Weights of a small GPT-style language model, trained from scratch on English Wikipedia: RMSNorm before each block.
MLP neurons of a small language model. Each row is named by its layer, matrix (gate and up: input weights) and neuron, and shows model dimensions 144-239. Each number is 128 + 24 x the weight over its row's rms, rounded and kept within 0 to 255. Numbers have three digits each. A neuron's up and down rows have the sign that makes its largest values positive.
A block is one neuron, or neurons of one layer that tend to fire together. After each block is what it responds to, as a language model described it from the Wikipedia text at the highest values.

L3.gate160:103091106114096103104131126140095125133121100122108132126166200161167148153126136118134114108120107129108120133129121142143104128111112098128163115112135135141134122161110116179108110146113167122158164134109076144121119129140147101103127122138167109103074100134153105116129154185110151080
L3.up160:087145131126086126115122113184147117117089101089144124146163204145147128121122134140086155126154130141109106127099092153142114128096089108145143101141111120113124087129121136167141114129133137135155106122114113127141111160161119127116090110096146111148095116106140098132158165154099159064
L3.gate383:142076085133131099134108107179114131128085131141137104184136175130151119145114142113147083126123111107076124114107142118078091159151181106127188110157114139164135118097166094153144141141150084121114120110126125109160148120099148127111112153121103114126155134136116149147136154143130091104
L3.up383:163160163144130146123122158124154159154063136092132107112133121095141128140148105139135118095131072167116116125115137123152114130118124111109200107153102182160144143162096190101132110104160135141138137169122127175161149136145087141157085146117125152117148139167143117127159133128131109111
L3.gate386:140116159119122108168111126101112157154143149106149133130115188158118126119136154122113135088110120103155167137107112161126093127122130149103129094106135157163142112134125125080200114122106090120141157101122163158177101091121127115122110103099134126159165114138142103104133114111098163168
L3.up386:115102149141145116170097152106165175173111125116123103105101169161160113137122128136108139106092125134151127147091161137162071136103137155113139100125142165137131122116116146091171119103124119139150162112124164142124110155122147147086080115116090154152092123126113116132142113111125146116
L3.gate434:109138162153102126150142103128127162133108110168163149154139116122130121173102117124129074111103150141155138117082211098107091139131118113100161135160136130114139106082109137107144099125142125131122122165118123127121116144121114102105145130154119116124091130086145136158173111085140114092
L3.up434:099095098130044100108073151127133148130094136149100153085101181136131136094168139106139145114126116128118166129156114122122158138178127111113163124121132102104089114143130100139089117106129138122172120126141133151108131152127135128115151140130156085165137094123146159134167154133123137089
L3.gate499:124138112105139124137160144123105166140178100129112107125094075124131125117118137109109118089104104104145109096094169114095126184124074130112131105092143109152158127152167106139164126098140104155140150141118132097137136116114099158115084132126088124117147138137118138080159096106142127120
L3.up499:103116114110133157140092113119131165137120157139194129129125158140123153148132152155116149159111124145068138136147178116122059141130134137135128084125153126112173096135080115099137106110102150145142174146142137123129130137162107168117148138117111136114121129122116113105112185138153106130
L3.gate516:109098143129130170154081145152128096141111117057141077119172134117141137140129104083126133127097120115138123157102125123080098136110165151088120106110105125147135125127122142126117170177170148104157144129156134154111104106134130187137101104153128139082148133127115110202158112170127115107
L3.up516:144105101119120178149142148218100138153138121134136101130127154150132127091121079131116121119081125168158148112093154115140139139108132091127126078111115131111109128120164114116089159145137126078147118132118138094107114152092176109119095097098132115108162120150137156177133154183146129102
L3.gate667:085134139117161101145154087093165120167158088137121085141077128152104173180119127133126183142108091125096111114143137125101095130118126101086101093145146095137130101135090099143152128120133178150123151127139125111114132122154070095147119139148128122141150128154178146118123130130140096141
L3.up667:161142131111193139112149116133131097139151091118114141072096150130080112161122111115112128137103122109150129133139164123137116116093097104119158131104102116152145119120110102160108119098154140108138172165126116130118154121137177114142096133168072113127148135151178136150121162123113112103
L3.gate691:123100097122164090166113167141123131174104133135094146135154125155173116157151122128132144088144120169133124104130127093151102155172125110152129137150120147149112162156126104122118151140127140123080136101115126156116119115101122120134118078105129111152120107116131136100138098128167180140
L3.up691:123126112143091134157110128132101115121095121168118170102172138149130063111154130086113078131126160155145122109121124110140135152142132087117079127136148107134104112056122110136089137100130114161147147140129132150130126110134126097101115105113117151146144141134129141137134127154165107131
Responds to: Two-digit number tokens

L3.gate6:122145145152143083122143133126116153095084105140154131109138088156152110104109113124117133111135108121119079151172126137141107139104095118147148121147151171127148098122104140112126142096098154189125153116163159155130124124134129156128129117131127130114106098147151117152127123106100159151
L3.up6:098161109143132172096097099179123146136125152134077081105077117115116131126141104139089151081128107117131138126136140161084127066126120175143144140124112125116115111150129125122101133133137152102118168147122114157162136127107146134136096098130185167129111137143129105134163143098129155102
L3.gate55:091125114096119123121087100107148140166134117139123111131097135110116091131133132149107147122099122135146143117164163135114100150128098109147100110138134114120061101134139118093146136130138195150107137138091127142132177098131131107115159134096090155126123110125114150154153107113086188151
L3.up55:152079124107154136096134107154129151135195125136153121068114126144163103137097114135131140179125133119141158139118141144126127119147148138112139096113105130115136142083106147099103141140127126116130109121118139159090155169115115153165143152123115094121108096100114110149135149122146150119
L3.gate156:148123094154114160147129118124106099104109076184099148174142094138094129146115102114098080129124151116127142116138144152124121099169136127157150102149180143129153144135168125094140112130169153118106101110142103085139126173118135110125073134132118134125106157135131157130138155159121105130
L3.up156:161093134150099118123069108152116113118139154114102113098155151112114167125164149112160144119151155174140125121115139137111122148135121114167101112124153103125128123140117144143099179121138102157091112107088127145102134118123142135147138089130099134132140103125124142128160111126137150086
L3.gate398:119117068149116132143112163110137108118150145126070133143095121132122120155119125124166172110136164146124125115120100190125122145116114167104133145150121143145147130097115112139123147141077201145112077127144140136144150113152132130128122111111131146147126142116151162166142131115143093100
L3.up398:120128133190136132116145101125147124118145117146096140129139164141136090142143143072072118116115118136138149115146138137105109118118127102120129106127173121127110077144151181125142135148111135159119128099128112119140103102154148117088115145148102108138140107124105102172145111136151086133
L3.gate454:111139103129133142140090151152162122109140107148123091115126149169136146130103134138100131073132138112140130135138145125131112127116137156167114116141146154142127159138105103140110152119126125125124163104117102128126116089112106146130093075119132105079129133167125145111138152104135102084
L3.up454:136123122085099129132142121155129144130147158146089140159153172166138136076100136071114118107114118079137112134100140139141132150161126114082189055100127167176123133129154147137141135131075120129116117143166132140120156151121134129124095133079148121167122139139141132143134175158114166172
L3.gate522:117142156124160156089115121124105146119125085124139146172146123144101134118126125137139153135120148111142143108116155122152138118144124093161138138156098174118158135113152130153132122120152129127122110121085072118067141159106133146161147098153124105110102126147165180137114155102134160147
L3.up522:152106102094158162132116127110109077126114168155093129123155104168118131135134117121121130128152140163136136091101119137180081070121122102120083136115153107110162109159129138121124148106129130151132132096133172148095121094170145157130130109114121171089162137135140154126124143146123164143
L3.gate580:105121085075146144131123113161089159173121116185134101118111117139121136113082098129130203132133119092139136123148120145100115129142107146108156159171171106162108093137157140098106173124120125125106093095137123155098130120161122115156113064115141147096135105136102171116120123132144136140
L3.up580:127135163103114137124144101150114141183168112164105094119137120184071133099090150133139201120085147117132138134134134144079117144133156162111130120178153106162101114135124129117123156137150141132091098105100144165131133114161126139150122088094101135097129121121137175161137131124155140122
L3.gate596:153137117162110140150115130174119127133113099155101089123113119149111128127093138106132110144129132119104160112156132125145166089135148138136112106182141124137129180139164078133138111147116156080124118169144094126170142137101136128136105132122166119123085158133116112098168163161149144098
L3.up596:153127112103077183111144118137088131169129130132100108192164128131127127167124138121172117128125128122146152121101125132156126108111126118134140116106090158143094103122098102138152105123127157123151079151072123148109135101111143096146110136112151126151124142135143114167143178164122136074
Responds to: Mid-word script fragments

L10.gate15:119122121124094118163071131117153133093102090131117140182126142107110106125078109148114169146113101105137122128106104139111140139090099127087132158147117144220109095160111120164119133166153121122139110196158128150109128118163143162120117146108111089137090124136131187122139125113118129144
L10.up15:106092119117124142135109152138126085112115164131136095098126138126120083111099154101159193115102122119148112148118158133126155170150176158140115140157097123167134134149161085152133102170128130080149094129148139164127098165144104082104130133125098130150163103113185080071114157147125133142
L10.gate47:130100137120129143129119127133138143097127085130134079166116147103136153122112114137120136141126100117140137140115140114134121125142109131158148122131169120139185112126107144130111088130123158121124195137111114150136130116151094154082134148099097142123146127180114167178085094124153144140
L10.up47:135147147103087107066099123141147147150100160172151134145132098122135116145147118119136200140111158102128133153138131138121157144173132150148128129141181100131116094136123115194082123112102129128143111151097098123148125095106130154128149152133135126151140105125081156100132118162108131142
L10.gate141:137087122125139138103138137116135147092120142084136102142126088076164153154181093141127179140142137118110091126150125143130138128130182145148137134134072109109165153082171167188136136150123134125138134129186180102169121145139144117115128149112101149101172129113131133098140099167098105147
L10.up141:140124168176120187140158118128124093117152117135107153106118109125182106111135131091061119098135124128134178128140165153105100220117163110106123105145144145131098148171122129132117160129123117109181156147123121119103117118130131121151110143114133094138103096155098121114140155142124142110
L10.gate150:148132109117140152162143095147109122143108115150137143119166155149112103116087106123090130112137142125165068121217146153141083130141140122135174136172113113116169130109126138111093146130129115122144127113167155130160106117144161135163124155101091139110132150135107099149140114112127122128
L10.up150:144128104121107158097171116117159145141120123122155140148134140090123167168136109110128150151146107098148167114120128108147088115119150113113119075139065118149131129093144169169090123124168118149092139145159123158107138130130155122100144145136149138141139063142136109104144122135141096135
L10.gate241:133102129112114135123103122117109114126174102110108113149142125116120109091128117135087115127132141101166149080172173136120115079161127119165104114107203149148178114141121097129162149117158095122092149103137104131189149129148110145174173130119109146147179159138115128160127135148110128140
L10.up241:130120084122145125120139153124174137133053092137147094158163170083130081110151116131109134132150109092157149085144092128136088171189100137093123153155153157169153126151134099116120121084125091137107132173125100135150091099133122136123125110151178103137115144135136124082149117119126137135
L10.gate343:176120141141136141149096120155131111140115102131160131121137099105111117163163086139177147109114094161157133129149117083149132083156167112118159126126156163148133147102102088119120140100128131152155166125137105149148132131196131094135137134151100138091110133147144177122108118076125110157
L10.up343:166129090147119171120150145097135115140122085115180156152105132132126164156157116148092108091094134124134103100129106138139091127155142103157124106111140127173138113120113110159141078094133121098140133126107112146114075128086147083114141148168078156121152132140132163139119151143138154155
L10.gate347:121114140133161132090157169148126123165132143114074083142145114117158102149149125136139112121140167146118111158092132139099158136161118089131139171162114159147096177104139120150182135142120150094158126170111104167120128091119122109123117127130142092116103135146114111140181143163159174108
L10.up347:127076135167158131084174111142132080134112164156122082159104127105149107116149112134092115122144122109177131138155104131172127132157150145152108142136114098128093071105118124141176115116168117127143116122130143145127161109109121111148093142110131081116126113144151121185135121135154169105
L10.gate642:144104143095153144147125122150118066150121139114134135113151127104153143127124139162060135133120158139109114098136145141175122087161113142121114142130118161153121173113116113112165171156148196131165173157142112115116120126156130088104138124136127134185145094139135152113144118105107116131
L10.up642:160119157062121119136160095121113140128102172132092131139116095121114080127148154141105093119142123110192135149117143145118116158103153129094138136139107118079151118097097090151128082079159102134081117138158119112099103167141111184153180180103107138140142132129130110121092118166136107139
Responds to: Temporal prepositions before dates

L10.gate401:107152140159148118119129070102118115116158109143102116147126108121130157150138135117109147136128141131118109095143186171107089133091114139114133110093094152115109139135119150143126142173087122101113103112121162161122122119108124129150141144132175117101104112135086153113123120098112166119
L10.up401:167136114135135117120139084149116168124094113148203103146107159101129124151142102105102136104106139154153162144153127134162158137172148171116113104132115135181154137142137143099180066165149175113073104107112117144127135108119127111141132126149099135119170139137117184156133129170125137121
L10.gate442:115167143099134131133154138174186107130090151137146114134149128091133132100143124140167146128114156137125111130113132114132145143114168143111103131122152144114140137109113171115125170095161154138148124150099105151166119111168127123120137116162152095171114119125164153095098104116176132137
L10.up442:176145152113141155098144137187144131143132095116158148120129131107145137139144114139142173118109132127091120091114093112097120082128137109151103134101113118141120129098124160152161206094154139104112117162126121098151135096154095125161149166154116094142098103105119153115091140151128176076
L10.gate481:139130081131138139117154109156111091096141140128142133126144148135107168184134127117155132091123105100145125125090144114129091069083126128136162122122151152116114103155140111161137086143098120116089086090105102122106097122095094108127131170092112107104145099163107115098148111098134128138
L10.up481:147138109121149124143132097107149138097126108130144135128124143117111189118120162118126155119094126179080097102129176107150150157122135125096121123121150167154091125132122142102148144146131125108118106147168115098138115080150142142132102119150121157118156119137114164090111131122130123143
L10.gate494:140172120115118089115125085137104170162094106173079125110087139121119117152123127128126081122088152127097115104090152114140144149121161119139126084050131165114107152120132131109152119128136151086125103113139107128149138126157170152134127108161192117136130101136096168086176112123168130130
L10.up494:130063120158108128109105113102127126164118167135106122120117122145155185141094092100130094126112161092097124152093123163137097111161128169083133121131078097143157142140127101154123084171112152144108122128184104105143131111125123148120167148149145148158146103144147135133147186105122093150
L10.gate513:132109098123103148135163136111122103094138111147144140115097129115140167130086133068107133102103132140148135125124127119099113151130118133123142144111139149118127164088151119151136117151115155155082166142083138169150164149109131088145132122138120149135112132204109139144130162163164135149
L10.up513:111111119092160137147111089128138152147138109167152110137127111091121134127146110112135150105120160126122093058101142132091151151167146101128055133118138120127120140123114189124130129124122160100140116105113153138124091105124090170116152123133139126143126104141155134142145128140132091118
L10.gate626:121127077125129122122133141098128070127108133119127085100131098091128148146122163170102119137119136154123145139112162130065149107148125142117131136153122115083122150157160083142153139114111097169144184155112090157073108107094111146124130114142099126113131083142171188100132144120104152139
L10.up626:112121122124085169142136100112101132150108131148086128145132103123143119122090119177140068142130114099162105135159141114124122175149149162166150082097157102121142179092139130100146142162134089141136093162124128129112153107092092116103134139147151133107159116121135134073116119120149151114
L10.gate669:059125126132097103098155126102117134157116123142111097116145127081105132109142148164106147114179106114105122115125122165116086106111099110153161123093145119122150175113137152097099177123105113165124162131112153129114130106151120139168104129125131126133107104131114161129145172129148125095
L10.up669:129150154136108154114087097117096148136088162169112129134132119126113134120164142121123120124119157094131146122098103131187096126123195112102129079127126167140102187069158125100086167102134081152122102122136107123120149133116123142120119129120143155152112130144159126084122134127144141105
L10.gate692:115145120157121134117098141113157155182114112156180101090114138059140087154140103144156163138124123124137106159110119143148105136131167172114138128140100135116110079072168147108139134097120153119134126145150127177091137069103168103140109146157162116130135096137127141117073100159112146133
L10.up692:119144156141099148074104104113139151132165124105110127086101160097114159128120111116157117152129119143130138086130134170147144174147100121137119160109124099119093123142150115115112148118110137133101134110130112141099152133121129132137166109122154149099123129127139127106180142104120134131
Responds to: Mid-word script fragments

L7.gate344:085122096102147098148139081107159115155127088133126107127144138150159109161146101109114104132178139129094127101098114119125132153119120131099097071170158167130122110132147137175120115158139156116141142150142125094144139173098116149159123122155120111106118151108149132145124131151107156148
L7.up344:140132149101114150130167128123174149153103150159109123115082104106186067162149036125134119141136125078088111098138098160126084104122112102163125113119152142123181145122158108152129145117140108128137127112137166112127111078135163139157177132121118112081108128112135123109141145137161105094
Responds to: Mid-word b-syllables

L3.gate90:137095134127104133143143158151122100120105147075116083140104085097158116121096133119152145116116136117120111060146124108123143119118130113137122119133087059116139158114129118119122148131162116139112094107155118139151136146176116118111142160178127083130127119155150067122110135147118110149
L3.up90:122145125145124130157155084167111096110132128116183154133112091134139121146140120142130130095103157154146154119115079155186126149142155133160140130175112125111133137120152116135100095158139123184160115160159175095129153147151100155157123151143106106160124115122158145129121115172148131116
L3.gate154:102124141120138132086133170138102133096134100121116083151131094117113167128128104136145157102163137130158149112158123155164131154131162098154112116097130106122145106133097122104122142122170114115126113108146119162148128124125120088127136149130131107159105115120138134137063134097150092140
L3.up154:079122159125141143125115113137115105098157152096128108153160126172144121149145092122147101113138113115139117113119133167099091124142116105184072128105115126112154109154121143120125119130127147115147129148122119117183172135091115119138159134148087085126132126108119130163123121104124129113
L3.gate194:124116119178153101126118122141115096127137150150135087159118095131171116158137110075134137116146126144144148103102129165127119141102098117085141155078155190130158089140112170092130124114098115068105130137111063147137127155111119140164128139106108126152154116081133109064078129124114116108
L3.up194:131106103092101099111105114132092083149072152082153087125157138107117133125122110074102104123138115156134121108112137141107135099100073105146134142121112166105148121130152126111160131113105129095120131151102075093123122168150096109121123141154099089148160120131158149136110136128145157166
L3.gate326:156129145103102178071141127139127123155149136096154150126121123078107137145147120120131153097141162139104088160125152181183081130148073096153106132102132125137121118129108142133188197096101137162145166198133130142128105130142108105108153155126086132130127122140141111139136107141148124159
L3.up326:142167104126138160122169148094141122132150123119141112121109121161150173143158097106105143108148116137092141161096132142111135112162104165151132125122118120098125138109139148103062141125170138138114142098183149128125122096122136158091153101117099124143144168122102107137160125107138118153
L3.gate416:137135143144147119153104143128149079143140129096089075143088129155123146142122094142092122124163141060153136161113181133126085162143131154121104144077145114121107162146121103103135131090158164112136074127165153105159116130107139141123145118127088105103156127113085138126124136138130141155
L3.up416:139128115126153112128120114102115129108123121157125099129088101167132142124097086155131134088142169129102131117108153122109135149167102161146125140105154134162123125179130097139137161096142162096126128093147112136153167136090128111117139122112139122101128150130082166086107181128141149143
L3.gate441:091152155137131148148091192107102132114127106183107135096104154167090166139155087143149157127154109169118111133169124140127124119132082099154131130090118122106123143138136146158137123123139184189121134126132132143149120094139152153142147147125091154132127104079131131118102142180131065145
L3.up441:152097169104120135103081129139135110143160193151147137149130133111124162114154150141114127106133149090096102116154128133119134119110132123137096159111130115154111120129094090138135129107097155133102111097123145132120090122122106105116086132127091132100085102110148152137104098124137122133
L3.gate480:155116115119169100130135122109115107083151130187147153147084150128138105127115128145124133091145121115099106109142147136136126125130158114130162131129169151104142135134130147130134100134116160176130093129124098162137137118146143116097145139090130103137136097121152131096110127131173136132
L3.up480:091102139123130174137119150155118108092154164156148116083152139149110140151166125144106139121157124120116163128101117151098116113163137114115101161117183164106140119144116162140146110092121128141123105146054121141194100100137084116126137134112111112135103085097136164129137154132132105153
L3.gate662:103133178171150109080152160124115175110095112155117116146127086154142163113073113101103138118171143095150129099116157142127113106104115099098093097152119093160151104136131165112116142127113092112142123152134100136096098109157103144117099139109131086125111126136151129116159168131155123148
L3.up662:093068111144131162104147126095122153170105128132173126122123120148147093097113073085058169094137097118136148159132136160112111065122105129110076131095136132156156146131139170137129161119132157108094107107137112147130142129138114146115098103096138114152132102137160122138122158129161098171
Responds to: Preposition "in"

L10.gate86:128140140160142102140121073137134085128111158115154150175107076075152082157171121155105093118112112114102112101176102098171101134151156125153167106156129070112139091134142140090122103125082143117158119107161108121125137145145150118129127133152099142145144157142054084137162130108115125117
L10.up86:120171153102116099122124129092150187140140127112158178115152145124141123104100164104141186136133088086138144116118122138085108135143157123171104111115080168129140148119153127153142134099128104134075119124138148114141137134118119120135101098129105134115137124161134134128143146164121127147
L10.gate193:116117109172141141109112113158118129157148145107132139122121125128197113103114113111119140096157100145107151120138165155138086155166148098105118073149120124097116142109126110138114131116140106123134075090129160192136128122112114123131110096099098152116121122133132074105183137151127147117
L10.up193:103137128120102151173121149135118122150112111121088145119106078137134127126107143120115115117133154149119124156093122130165085184107156122088157080117131123104128141124131114152116153104127139156128076130130143144103156147147139159122100118124091156119104181117143147147113128151121128137
L10.gate209:124107126134149102120093081152157094107108129116117132119144127099168105183134133185071128134063153139101102066100160121180066110131146118121109116141114129123112131111146135112128119130142152111143188112149097140111100126117143121137119110131139133137083125124152145096111124103144128107
L10.up209:144147133156160122185139110133132146158106145090152099136109135143103172117128123106149139148132118132147158098102148132129166160068143150102105149129110118128131111114119116132096106190115130128137140133112133126120116168103178150101119092119116129156139117126117106125145110110136109153
L10.gate408:124130102117161120108142104139105091096151160122131118099154100136108123106140155110170148128133127106148107133068123130126151118172163154173128054071101121099157132105129131099103161109146162137145128150119144114118138109145094110091148121119137162132141133110123118124191107165098120155
L10.up408:144171116164132131109124118134120192145126146127124107094120086158178138153156096131117132128138138132106161144109145128163110175159150089139150114140143104148139168129100091121128154100109120076106101075142160158153124137100173133134127083102076171129130131156131068145155123175119101126
L10.gate602:127132166147119179082141150104183145134109150135126104114138179105132122181113153097123122082134124142095133071162111081105127148104154110126167119139136110155122142124137114116152185092111143141144100083111132116120139126129155105145126106117148141104100132135120160128129160156175134120
L10.up602:070109121169177139148100136123100086096146131139130162101133103131146079097131135155170164086122120105137149126122140127175159153105136062101092124122161100144167132139120086109116137152142118137101096088139139136126118086112129122135099127126172140166157160113149112158136179122123127126
L10.gate629:132121084151165106109119173177145124127105107152170140137111150141142116138132173131166174091101113096161107125137128144109137118107194132104142107134143182144090167132155109134129124097123117134152157104135136150135139166091125142118149150140162138116129138104151125108076127127107109156
L10.up629:134106112131121130139086132136146112151144167127145127149089126141098136109116149094142189121117153133114103130201108121098113140140154142148121140134139133133123137133161141136129159156152152150102113164140123129093138130158148120125153132134129155167151129154145142085133127119153161138
L10.gate633:118136104180123117132136109142159139104155149157119125140115105117120082118164136096115122123144103130100099118169105142158103105103145128108172140115121123154155100141134132127130132104115135087099160105096118130150175122138194103139124122172095137134160089147158148135124120081103123127
L10.up633:151108121168069154130182117154115113145128162122126092186158134141115136136157133158141129154114102122135165137117103126127082112112135129076137115140122150189114145136172095095169151148110123118154135094123137134142147159126095143140126095073083138132171108148110121134116149151111120137
L10.gate689:122165140121143118101130116088138132141101141100142152115142106141119117066132107153175098099124106141119137128125134099133134135167155126099138124137133113155155170113136086147112111114119098121126112087169129192141102127147153120083122140127141147164157081104141175113119086127160084158
L10.up689:152136125088106136117105135126109109118112117125144157145135117127167138097162180157112156157111108078147138105102102088123145099161100122139103111121120152094125139155105109118117142126091158110089087087160116119128165164123130132134140117141118147120096141112188089154101123158098169170
Responds to: Year and century prefixes

L7.gate64:141122110086114107145155118121113134107107123093135116131134134103137095134139125084133138123148133141132137128134103128155112110165108166121090128133136143131124143091126096154113121133149103119136131159106134134105148084087099116147156127101146140156151117127175116108188132152127125179
L7.up64:138080158137172136145114116142095121134100183133110062138115139162187107125155081134094108134159158137112121131140132135164139176133149125141074102107133118137121107151130116137146097149115142134109103144158148149162132124130101176157121125108078146164130170133102128157121115099200133122
Responds to: Locative preposition "in"